Weights of a small GPT-style language model, trained from scratch on English Wikipedia.
Training: a variant of Adam for these matrices, 686M tokens, 5234 steps.
MLP neurons of a small language model. Each row is named by its layer, matrix (up: input weights; down: output weights) and neuron, and shows model dimensions 149-297. Each number is 128 + 24 x the weight over its row's rms, rounded and kept within 0 to 255. Numbers have three digits each.
A block is one neuron, or neurons of one layer that tend to fire together. Before each block is what it responds to, as a language model described it from the Wikipedia text at the highest values.

Responds to: Person-denoting nouns. Final pieces of nouns naming people, groups or roles, often plural demonyms, jobs or kin, e.g. Russians, teachers, abductors, husband.
L2.up271:137162146135120139151183122160111127130089152123105124162094139121116145142148165064143120148104152126142124098148122139154137135117129126130156102124146120118140151107100103123164087138116109097138126145098136112109135147108123124133148136125133129083100108123131110093120144186084116141121111166145126099143167161125083161114094141131138130140147131156114140123095131118129144176166134133132127143119173137114173086127098151132134098172157139092
L2.down271:109113131121111130134110140169119127156142134104159132102117082089104112135116121097106120081117143106123109098102137086146078139138105145108102171124100156115074096072097124182162070138102121115144122136101109086165136111117167150139140145123087140135122149167128121125120109121111132130137134146145123143124142155081138132130128126149169114129113073132131097144173130140132139117135102100161086137133131091124124120131103140131088113107155156117
L2.up1006:125118144161098121124144107166152133125096137110118145210136131142138110106102084127125124166106125177100133092156123132099111131114117110135136159103141208084102117108114147121131129131100128072162131143113139096097133119132118133185127116160113106158119104156138133103162169123157117131142088104126105123091079142142120121111092121108138180118126095103120135126121113109119143160099145151140154157123190146123141149106117136154099124106141177113
L2.down1006:109138135114142125102151124130108107103131120163142108040051098138143137122179151119132148141117128099110109139139145157150087128137133126133155107111080150121132145139114142135111150129134143119084120106120111126103119102097145154133135145084099158104157133125084135142096095171090128134156168120136130135144173119119159153123127132145117146135113134124123094167129130117116129134171139081106150139137116150133085121103106151111120169118166132138
L2.up1441:120133179140106134162155116177116108120086121119142134151105112089134099126109177073122107142099132135104150125119113115115133109174103114128138156169113162101124134130156136117172125141149134064118131090090148102112120112099191137139123114156121073083109139089137121109152148151118104162116069132141110115151127149115110069094106125132138133095159120133095133132152138080157156145107148135162122114097165161086170096137149174144143116135098140092
L2.down1441:111086156113133133118116148158119115142150105106128123133076102145130146189113149104081167094121101120155092145143136056097074114130155133132159120135122121140098132128144135148149098095128103132116105104095120114157119107086098124155149143116165114127132121142152116134110136119108146149129152154171129116114178120186172158131077106131194159129093125110128090127134153137106145129110086100179091140146153130170126162155088143126096175098148126125
L2.up1723:122104097115143125156156121093110091142110145100116113100099129107160076131105129108130081126126112154132116123143158114110108113187101130129133132163167136106169149088089120116176138157135085125167129120142144132089082139127143144155161139124138115144085136063124106137135102142142138144101096102139104093160138183123120090086138134105141167107092135123131161144134118072179103173135125155146118126173132135095168138131106160119125131160091142106
L2.down1723:195154150124097133125164132159096157136150114112092128144137086134117157138131127113111140111150122127126102109137108075094114148124166103104136138088111168176147116162183143147164114100092128118128131166141114100204174095099126116129183126113152133116141132174106131132126170090106101121155114098112103102069122131121128119159134146132139131130128119133103091133159142121148161100079101106144094158125128135138135164111119123111119132113151150091

Responds to: Coordinating conjunctions. The conjunction token joining two words or clauses, mostly and, also or, &, slashes, nor, as in "designed and manufactured", "Oil & Gas".
L4.up427:164193161130138145142145101093108116094171140110126149109161127148096101130158163154105148187071094129103100164154117130124114135138110111120129092128084143116140142114115140159151115145124160105087141139143151081157100105105126171095155143136126093159144161121143098124094146160168135122114077108114111113137128162133131141108118162110106170163069151139152157166190137113168147128146141123153096155125156149129148159152122114131147134126164137134
L4.down427:150117179128134091147169125147143137148154145134120129137126204144099122126106122145142115113139125124150137186060148155147116110118103162118106117108095127116116111112176139141138089168134144118131138149120151141130139111128146144119113107151108168154145134126127154148148134101140129128142116100136117136181114141107153111118177110135140140092128118101143132066147128111131146095117130144116153117146083102189161103133154129154137093120177115130
L4.up547:168117121110127146102116122100091095111100114126142145099147113151120107097154159127134131154138083107098082129160151107135136146170101156118106127127123108081132138134102114104148105150152092140167119104131136127096138104109133151142132070140105178104105156097148146122137169170131143128146150114146121134125158126179110118123141127124107115110153175149126135178047100108115098140148135151115132151121129143085145103118122167121131160144145145172
L4.down547:118139114089142118093080085163138092168135138106152108127154090170142122122140166167133162129118126154135111159109136068131097138155147149166127183130149120128190113132110134129128134128119153072117159151120118086105082139182106126143122115109104133160167108143145139154142144138145136063133142112116113138149131126146133152128111118145114148177142174121147111173143109124143093144152127099123148115132132139118124136147134118122169134149153114186
L4.up815:116163129148111120132152122130120084111119133136147147081124130185107097115138138125134133176132134092130105126137113143119076128193142125135154164129086112096140152161132123090143102113089135095098157123083118137121125111122087142115151122147164119141113147119104083133087069132165147104118112101127158092161153114119133149109127155135110072142137131131165156147119118123161126135168138125153150113138108119171138104138135125083164141112120137149
L4.down815:095148145106159130059104114095078132151167126135136155113106127125178078112134163126139134107151149144100145118115127077141114114111141130112135115111119137157103095115154148134120121105143116132146127085142099107125110126179133163138091111138082115101108105132129163089124157124139164136143139154123133156139118144159130118113169089156103177106122107133124104134151134076120137098164089133142123101115091105134120129108154153117106111112153154069
L4.up1422:148088082130117145130119135088126084137112119129140141085180117135075126114115125128170124136125124121106127099128133121085176164135135133114114119151161100110151109143082104126123114137126123141140141119110133072102089120096137133129132149115155137104108149129145106116120127147153099146083165142136148127178121159119119095166135103113100165144123125140108074115083121128137091122130138127125108112088149119130129090134137110150107168151126093138
L4.down1422:103146134123122158109104160130134120158153101112136119159121055110109110139126100135178156161146144168135108118104091075112104140125176128117146133140098130111104124166151171139132139101129116133075138117167121089164110124120108114069118077110112159117113100117104143154130129125116141107168137145113106183142100099163136152132156139154120132104124120144134142160105120150131164098176124146145067139116125116131114113139128109091144145107118163111

Responds to: Passive and state auxiliaries. Auxiliary or linking verbs right after a subject noun or pronoun, just before a participle or state, such as were forced, gets injured, got into.
L6.up785:138136128130130151106115130130071113138133161139173164138122147150137104127068115124148161119154159157129174129123133156103145123139143111141110100118155179146170159095106119090185128118129133122135121106125126105091112109133147152121132154097144160110129133117169137124145183159144126168128123117096080134148119172086128093156100133178102160124102160081106134138128111096107107148134129147155140152139135139105115172125120111108114109101133157130
L6.down785:098097153150125141140113104150151132125171126139146161142101095129146122143120092122144180108137094137128139112156129122122105117138141120148143130087149109120167144159117153125170110118138102099076102116130070149113145148160131171155066125078092147111124111176172156146188131112116102143159150110147126137131137110105101118122104090168136170126191167099159115154126103092133119128125126135141196154141137118096100152129121122103151162091145119110

Responds to: Table headers and conjunctions. Pipe separators in table header rows (row start or between column names like No | Title) and "and"/"or" joining paired nouns, such as "Chairman and CEO".
L6.up160:136124156106139180151088145142105089135136108140160119110094129166109128127075126125159109145065135127078156109135134122107113138141121121166139118137115163145143146123141108118100117131128139089143128098141149092108104168141133096102124139142129154119151170139159111126130130168141118122137120102144160146173131116144173114093129129102091160151090153148129161179106168138130155115101135136121123099182102148126142104182121114127122127124131115136
L6.down160:134104120157134131165111150133136155163153173160124153107164180125068121110139118133134101134144116143145125120097117149112114160122127107106136120104115138149159105119184123121081106140129144125113134127132108138130150083132166149077116139127126157102127113152081183085105074166100114152178083150139138108092107103116139147141167138101094112142161150098131145091130111148122120183119125162145127160100128126147103130124127131133126116141130138133

Responds to: Year-range dash. Dashes or hyphens right after a start year in date ranges, such as 1995–2002 and 1976–77, plus "to" or "in" before a year.
L6.up297:080116126177142092134099158130163095123098126208087143168106131132116079090165102187121184094134084109124144127131146157155141131114154120124127144118099119119134157119101122118167108122094141112112123137099118113186053102092161151115110135143146127176162140156123139130101117114130103092114095163121109092114101147124115133128121136116097106146106099117132148106069120143137154156182148136085124132143125122146152100130142100134136084118111125136
L6.down297:131112131090134141145167151120119106133102130123136125143125038122132097130149155130128087094132134171109127128172103146119088147147141119143157109110152111114108067161117072122117101154112091151118111112113123139142113107173165117131134122136112113135107125094138135148123139134112136127133086146148123142180094138137110154128155143148127139130105114105175185129146142098142125135119119133135125118161105083156124150130098145164111142123101122126

Responds to: People nouns and their verbs. Plural person nouns after a number (three men, 12 journalists, five pupils), and the verb or preposition right after a person subject (who were, was, from).
L4.up2:090121116118126134110135115129112099122127191124145124103148129117114093113133119177114145172140166192152165160146097104171113158121138116146121131082120146120158151086157147118107096143116143126119110116142136149178136105106122126144143123111104184132142125134133165092136182131139130150121161131143167126156079128106135148173082122177063122130153127107117128129118131092127163141109158122135168131105137169104156175113109134130133112142170145144
L4.down2:181127185096133148105102055148122150091169159139147114108165017139184120100109153134133127060141180150175096134132140121105115164122133134130144117110162085139122126133178153149131138103106140109114152130145129162115109150123100137096125097075106120098094110099150158129147148111120124138125121157168138127101151112109124142169158157131093118136104103148108111136118126117163130133105116147138187095112117148128109127144174136151110117140137107099
L4.up225:157122109134107100158117158114094143103089122143159152144122128099139114119099118118112118153138118075138168080129147156110110082117141103136147117139148153104172126093151153118157099157158185135156146118068156118166133093126155129115119136133078134136117120129158155134111163142155143144126154128101135113103091137072154127170121143177134118079148079145134136145117142093112147092083133145134115125148134149070120120174103102138133106109139124138
L4.down225:128127091150145135110144108109114099138167108171134122152130098084121098099158110128093148122117132151134121100135109113087119078149133137132125100152125130064124110115143198110164131130129132145132104128154088143099149083100106138121086174118124115100092105098131170166152176100168136121157117131151133167133136098118129099089114110193089133113133107156124122151081148205129136144101148157145125138173141113081120104117154131152124119124143169114
L4.up308:162110154137114141159172147103087102130100124122132139115094131114129139107094129115145117160119120146139171077102086120131078152113108116128116137122099139143151152181155122146163116116116099148124120140110132084162159127147140117133171115144144168104055156100134168122122130121146119115131178133128144102174117124142121119144126142136120126121102077114105138121116109129112125139137138186145154118137123138091147081139149129152095096120149148102
L4.down308:111118113110114154109120135139159084064140134137165193114160095149159149123148109180094161116105092133116134156189153128139142079166157157083103126101078150106110105133119104107141125094090121117137100106109124151107146138121120177087091151145124097128137127145140155122094093131120113129119131102159110113162153139124110142152148100113075143161140156141157142133161105115130158070140103143166142142123106145101123131084129109108132143135188114126
L4.up778:146113089114119136172112154140120148144080133154118134163097125075128128108154103093095104149128092118103167095129130175110098128134154115127129151109187127124160150115131146106123103131081141131144123137145157080082123117114167076131109094168132144122108124090138094107153171139127117162113161106119160110122097157144120103140110129117150117099134120119111156143117095141060149158126154125111125148104211140124101092121109155117160106095108136097
L4.down778:136135149136139113118095135150150144129133085111129104140135168135103156118146128129124115092143153166150134131133168139195155109093131108100166068111114132133098116114129117098145083148165158110080109145081160157090105095078159147177140113087126107100173132130160127142123125158130158092122146163169082136140136146122142140117168133143088113127097171138132115125136155132111125147146125154156119093112151120115118107134104122129155092100139136134

Responds to: Coordinating conjunction. Mostly the conjunctions "and" and "or" (rarely "&", "but", "than") joining two nouns, adjectives or verbs, e.g. "artists and technicians", "tribes or confederations".
L2.up31:150140116129151136091161100086152122098102161150125138134156119141169124113109113131165115135120120137115121150117121115090129118112148116103096142117105109123130147143099118127094080152111089146138120093111123081145125133142135133159096111165133152149126138158096115147118152170138135144111098153097117143115168139112123098138084168116121114095093116101105116142124139160130159122115154126106089122151193159114129166114123172122100118125172100116
L2.down31:129119078148089128177145142126112140139138117153135144153109021115109152124130105116126153125085159154127088133119151125136109144118126160147094098149120124114148143144133127126118151094069145146116108153122143174117109127174094120105123146099078128121160133139124154141139108121121152116112108100109142096122087117156120120099102138118147133144097096168116148133102154160134122103105136130118101108106158126131181119130133164126136111128092148127
L2.up231:162140143112152149119139129134102109163115119093081135162131131138112144100146119131121142146081136126128131119137068109119138112165134125122132128113103095123131116145161134138162099138151108129139108102146140111098112115196132135125144165125151157145091164067093117120126153126138112140153061151157134146146143148163161084103140151163088187149112177156140099118201136098142141111146156137151116107120150109155159109125140070092152146173100135135
L2.down231:085119134115122133054119130144112116160113129084162111176126186162127151165142132156124111140117109133117158115143124103118112127160164121161120173106108131161141139130118143122119110126133119123107129107128150129136091125141120153149117121125131134137143138143115123077154144081147102161144135125151104099115133142129129139119149099134111174100117116154120104130107129082183119139152083133173154154100105127122108182167129121134092109131183104154
L2.up459:126121130123146140137087137114106110109091129122118154145152119151139099137113152078179162125219120094109128085152167115116136164116152105135139130139100117160142101091146117130132089131127117142154109087126159103136150079165143169127133162143147152129111144148138117117167141103162144121123103120102119090144116110111135157149146128158143113139057121104122162128116108128121125114128148158112144172110171136148121149108163131089121112170146132108
L2.down459:134110119123136171139107131114177148101185125153160120103149134068123148138136128115130131099091141152163123123142098167161091121136163109100100147165130147141136123170142093133141124100095118106113087167122158065152094134170122109112093108092135141129161121094169140129080148076142124097116129147082124139158076119167124135131135125111142109155112148137136120105090125163158127101145122112164128091116116163120180127134144134126132102136135147141
L2.up1460:145134158166195109132137128122122086130095177145090143121118120169111128100113108125173141152114112092118110120142173124098116161162153112130150126125165148121132128105108121135146124147112095117146188129149127089073107187074091109147136111125117139093140136164146074110131176099147128151137120139112119133098099169114122163122116121142131169136139115110116118142147128142129112155107174123077136137142144136162108163113149146132121141125131125114
L2.down1460:115143126149101146116132121115147135103134108130151128163133083112087142120150107124142103134148105170142109132112143098079121117074180117131135079084116122139177106131137104111144121085116125131092113122120149153130147147146099103088114098151128099106141155096178137121137131087132127090097132143136089121132089142129089113134155101130162090170120117125122138116118122145184125112103163153160125117098142141128134109155190143125113153155103135109

Responds to: Name-initial letters, year dashes. Single capital letters opening foreign proper names (Z, G, K: Zoltán, Zwingenberg, Gagosian), and en dashes inside year ranges (1912–1966, 2019–20).
L2.up107:108142126114130130097123132160134064098127122133112144094062147159127098116147146127135148160069151112114122179139140139150109172125068126137123109159158150128143126107161142120094122114105135158118112106112090067107115163108162187122143114138147107153098174079128122122092111130142102167122163140119094070158114093114148182116088137093110153098111090058103148102146100095103130138158114154126144112157104120167119141162128051117153117138105098108
L2.down107:131094131134134139143168114111155082092124181137138130128097092142111158155122150133192155169110133132114135145139132101101127159131136156162141138155151126119102171130126153150166191105100080127107105135154116081159141137120120154107147097142118108133118137140148157113103129099122141151163124112111162120125145104146174177125082057131144165129123119100143145117126123155136108135087107131126137120142116112171102136115135116142127191125155138133
L2.up1083:083150117156155092095139134177140147111098137147107127117130153115077110105124140135127161116094136096102161123122155146132170127108086135138118094136126162129130149087098110108122117118162097147099124090116109098123086108123140154168126142131146164116147109121154136108118181134154114135132106164125107101142148152105098141125061150099118149076112119122137190130097132125146120150158111145120158087110112095138168156091169090127149115146108121135
L2.down1083:119118116133140077138195108132153097124150132111131098123131104134140114151103146137177150096116125125131162104135163124102100133109155134172156109106126122126153106136112157136134158139128117151088103119125110109136155172138148157123137108136153115138141083125140176139113094123132158140105139158119143137141148153162169158129130116136136193116150115106125126137162133116156156137118106095135149177122122100129072171140104117154122121085137119108
L2.up1358:149127167150128162154135098118106129137126154073140193111157115160117138123135180147165137138176131125117109175168134098127168122122097136102164155135156109095135146153122112132124117126140116115157130121083147116117130071115141149149129136148162197121090136102120139078134118179183119090131141162108134128104140096074084122158131130100152118111103130106135123130127136129110145133180118128111113128104112155065142126085127162139152137130118148179
L2.down1358:083111152150108137129164147159087064157139127095142119142163146122128137129145143110111138087133102137194086105126138125107097086114121126161166146131155150182115145126147113151108101143148101171147100171088133091083128086124118125108102117115139161155155129127138146110107140169111151098118129124110129097109109133169115124145135112109159116120130155101151102142150138178116130130138100123202130130119112088113117136114154163112097123169133160129
L2.up1558:138125123161129111157154146113112135112120149119097086139088152171123106161147109091110184135112141053135142147146159165112130147132113110146115108167157153094131131116132144118095136140165102127169108100137138151139149122129138126071130112147165146129104123088164131119142139168141111135118131120100128127193110123129155156113101150125104121104122169124092119080140148100113100139187122119114094183142137121130120133135141095145120122155116101096
L2.down1558:119127124089130119115138151144121151103160186104137108115145149136153120150123111157126168117116157083159165156170199120116109168132120140174125142148153138154107168133133130125129136117118103135128118121128104128145115123160121117117140120163117121165137168144095115131097159096131133132130083155116099095122139162150131137121116170108104101105104127103147144081130109114139080134150055169086111095101128086095124121131098137070134155115137107063

Responds to: Table header row starts. Fires on the opening pipe of a wiki table's header row after a heading (| No. | Title, | Team, | Rank), and on "of" inside names (Judiciary Act of 1789, Hall of Fame).
L4.up623:136145126132127101112129136154104102109123123077136108120120136154112143127123154135107109112112105127123140079163118099132165124143126121124119143121163129110148128117139145128097133124180180126110145096181163130176112139103121133109136122125111172142159105098162145126081136172123146119122163153141135118134081124084117146125113112116099110174135058147095134131127116119133124137176142139151112089117151145094114126157121147162122114138101178180
L4.down623:091144131157112144151120180151103137146092153092133102117121177123074143142108158134086111151138151088113107137139119142155160136099127112102116139109150119124098106139166097120082120130134143152150170115135107102139097094132136142114129145126126165147159125134148093089111123149134138136118093132125133138127143134141113121147105121133124131134160123154177108183111134112127142119133170133078104148137083154189128098094104139090120158136142097116
L4.up808:130178094138082115145158141109130119119152162142170131134153135155102118099142115138142118128086150097138178096095169153081075143111116101107123114136133093097123140122136105100100119134135140149128126107086139125140109157122127135112116102117104120098155119088169131098119085131089128130156105143113186127086141113137148133086142154148114131098144140098135146095082153164113158166113179117110092120158169119123125141187094159126139079122158100122
L4.down808:077118147135157126131134101106140120135125148154142130121145155120173116085163170151121120109077137111158119092115161116112118082124119132137106151169144136135142144121076073115140120157128091111159100168092132147171136136124050123140103152095098131155158166112173171175129157100088167099139140109133148137133170103159123130132119155113134165118098110156150129071137134147101118129093103132115069093106125137131151148090121066124111173096163084173
L4.up1234:127113126143170120127152116103172108145133124143125131112116154114109189127141112169142095140100105156116147118115130149167125096155111127166121180102167139130100076153101158156154158125153118115158136079119130124110148143131131127155118110149097169140118133112161126120097114182122134124138098147163130149116115098147143123118140140098106138135137103117141127102121117121152121156158122139146098156183144139083117087164163175128100088137134068152
L4.down1234:104138130186139138145138123123127130143105126112134086133142141122117108125100110171159062137139120104130140126105133166098122135154121114120147131118140133127096133141112099134157136156137141124160145138102124143136180107174111153119162106144127196128148151155117137128135099124155124117190152140122130126121112150156116139143119102151141122095135176159155124161117169087111130103146133112136157109153157106113128145119132138127115153123130129160
L4.up1451:130102112114124157193146125123110166125118144138136127152113127132136097125088103173153130105111093151104110173101102113141135120123119116157094084100109070126145135152113112128098123118149145192114147085109120119126122138117142107104114105139111166095158072152153106116112127148112105125187143110111172141115128128122105145085170132080083117105166131131141167135073117087120126159124144122182096126134159138120125130148144157155120099136087093159
L4.down1451:159121141132131126154092145131132096170138150128137138122149118143120110130118090080091137126128131054162131141108092187168092140073119081130065181099125104105130154110114138152121151124146140133144136138119136145103179091168126129108149117111140105143146149088134177177138136120118120104100097115121132109170098142098103101162140112134113087124151124133108127111116119090108113094141127115108091146147129164135145144119110123096168115134114124152

Responds to: Date range separators. Dash or "to" between two dates or years, as in biography lifespans (14 March 1813 – 2 May 1886, 1879–1966); weaker on year digits and coordinate minutes.
L4.up268:144122144140098089115111162160119139123117097124108145132103150149121109122141150150128125112164131085144128146122138134133122080118085117121151113121108126116151110066138150095136105110171117130114120139171151103133110107122138153128103194143158078109139166135117108143111147142107109120128137144099114146135122109114155093135147147112116174157126123118134132117173104130110158153165153155133124150132099125138114122095109106136142134127096151091
L4.down268:126134138114105142092138113097098118139160127119122170151156147143135109175180136170107130151124124092122107145141143150099163126115147116150129137116057155167090133102112130111146112114137097109093132129097127123117117139161084125130118130106101136114176165132125174152198120113118100125117147112126139117110122131130123126151173124117098123139102107128136137125109110162141133175147132128144152129144127116137161120107139128135154173135188167131
L4.up1179:137084127146117110130119111122133118118112081205126122111122150126112102083118106149123143132112105164142114145114104189171086080133115126112118132161152090133132145114146139127105132153141117108098068098093122104114108130096165130149103157148175118110142159096133101143105139174138108138142111105131128099093126132102124102106139121093074166118116155110091153147144137140145126192198148108107120174093164132135112131144109115147137137128097146095
L4.down1179:110101115119117159142114097135136099099094134117130129111097162151140138154136077152110096131138162068104140180158144152106170152159137156135124152130119118109126107134150123124163135122152141141083127096117103141131120108152121106139124197145096123119137154113107155121140155111146119075069168088155130099160143120119096135130094125144124188149095131151125133148127107094097111103189135124099135137108141121119142143126158099112140151126156159103
L4.up1354:106160119151110100146108144140119123138115133142114122127130136124142087103130162135156156173112165141099154130113155150075141138143115123145119125129100129141111144139163146130133117139147134100089149165094177122122149121133163131165087190132145112114130135085147187119116183095111116105149129110140115110079112156107153127126159130104144143108163153167156114149159151151122160144156125060115134117101135123103098119133131119146124079144121093135
L4.down1354:115143100102112127155129121134153096143173155084135127138145125121175126124154132143106143139130118173103116080085127148126146121166123134121110131113078147149166082092137176104126104116091098138131134127120117101137129114117124092163150119105118169152180094114135142137145123134120117119105131111116114120132151122111151146129127112120135139129120149109098131138140123120127134049133093126155136158145123122159123117137083079105112165149160129108
L4.up1525:129113137113103108155136150131142143126135080170134135150094123095168142091152114126105134098089106133128141112122118119156114089146141120112123154093113106155118107105122143135133088127133141138146130111119125068122097106079177162124153130154117101144154165141131133141127168137111098136167142168109145136153182110115098135127069179124114132114139125131128132139118100110144135134094146127093115108151161144135125159147128145157129149146119122106
L4.down1525:155130108123121111117134123129155177131110163106104119139130137138119129106076131098131137074142106105123141159174131122118134160105128111176136085093123138153106075139110095140118089128099121127172132096129116161065114186124114148126166155156093119160116138119178093144148128112155146144057106125121165112137145153123121149111114102132124171124119125153147125168110134095164133134106110090169144142106121097123145087109115081124146150130131126146

Responds to: Clause-joining conjunctions. Coordinating "and", "or", or a comma placed after a complete clause or phrase, before a new clause, e.g. "in Vegas and she", "before and during".
L6.up692:157117152091121132130124112085095079139104140161140134165139118168165152126160171154142107122157116130133130157150125123110169126139125096167153093083163089166114119079113137138112121128111125121133110088113123083136131110123129133113126112139122119135151118093130132123144159112141148116075156128085145127140130117101182123121154121128086141134115176123156129096089155143105131132107129156121141149138144139146168146172097162110164147169116160139
L6.down692:103107156148132127162145155157101135136149128113151125087125102150085077134090179064126122124147114161103132077119092126143106133127153165122141173107135130153161112158118088151146149162108106126114100194127099158111101135157122137124129094142125126123104142129148077122139107161147148103152171130131115111130111100141145131113142116135132126149142105099134125140116115122141117099135092172100159109155083153176112109131127172112143095134135129155

Responds to: Markdown table separators. Mostly the header-separator row of markdown tables (|---|---|---|) and the pipe cells of sports, filmography and list tables, more weakly words like served or population opening a section sentence.
L2.up45:143112108115115123130147118114113113141119149084110119160118131139100134110167117123116140171179122093112156096159083112151127129128136112096119134151175162109180155123125125098170116108116118106177145094112134117106131109096127154089141153162119120102144112131134132096094133186130124125120131151109138102159152128093135111153088165153078117135132118102099106118149120146128147136135135145103140138123170130125154106176127131131161138159116126142
L2.down45:094127137138085123158125140124115130118134111123166124125187119144085131145141094100114136086106123180107159105120158120161116131141157155108110134136164125083141103132151115107138133085145145059077121083095143145098137129142130178094100126104125135138111100085133147135116127152134178128105135126124124118139153096117131131136128161138131141082078116152109139124166127088175136141139117172119143120136147147132140186169167098109119136072100140134
L2.up446:156145173173119137154130106119106149126119144137102127114103136136098116126126089127122125147117129149086161139136127184090183113093128142071133154148145127103135117114075106089144118152107135099146115125091123139146116144138189133120135133123137093116113127074188095142141128153158125145146107161093142118120139117125077155117120144103100119108124104115120161164113124120120128131146151147089122130174142140124096098149125155112120131123119152117
L2.down446:087109128160093113143128119135119132131119125124103079126106135169102122148116114083169136146129085163116135112130143115078141165146151160110144123075126093124134118098143168113137164125123154130107126122099089118148105119147143144113089146116112121123117113160154130151167095127133130139124121135118135168113138111140108116128125117130120171120159102105104151138109106181146188124145128168133147159155134126128101163138106132127166167111106173128
L2.up1505:143134114155129109164117089121128097113125138165125155117180133112142126128153081082110144107127089167127176136142137149117135112134097126123126138091124130102155173127117117083134143155123123123097106117094125108122118178119171133128097150114111133118109131090158154124078145144155146107145149102069110131166114125100118123099143149116092177140122127145115142127119115086123150182159123132170138165146167149127114108118165129152148111111087120146
L2.down1505:101150100148120132127107120116131096141097136080101125087146049130148109154124100141138115132137123132128157099120120099082144170172143139124165135118141116137130110097106116090152146140100129147120154111112101123071142132152156155127150140134091118098114120099136154164113120103141138130158156105158154166137161100148109139148134147149144070110087129139162143133109135164132137115125077201107160158158156135134131136097113124070132151122101080119
L2.up1603:110170113172140101165152132131121152124096125171103126111119141145113156086138120144116096136107122116098169136146154165174142129122149151090133138161151177119147104118118119122144149135078127102102108114142132108126109133160124080127119138123085117077178109116149120118142128138170122139133168132173120131157165109121115135123122146138115150159136101140110112123086126157107113134147149116093105194157096143085125135167118132089054081121138084188
L2.down1603:124136144143094113142149157103056076136121109110136121095153158143109110096103173093140147154113168119118123112120142134147126157147129161124142151134162137137132158122124124141140145104140118094075123129108096112159082155132117157116104136131110120157146169107117106145134096119136135112140116144112145165134107149122114164173128110133153112109086097124107133136090130180113167128126132148127141156140112140156068139123131116117126129136159167090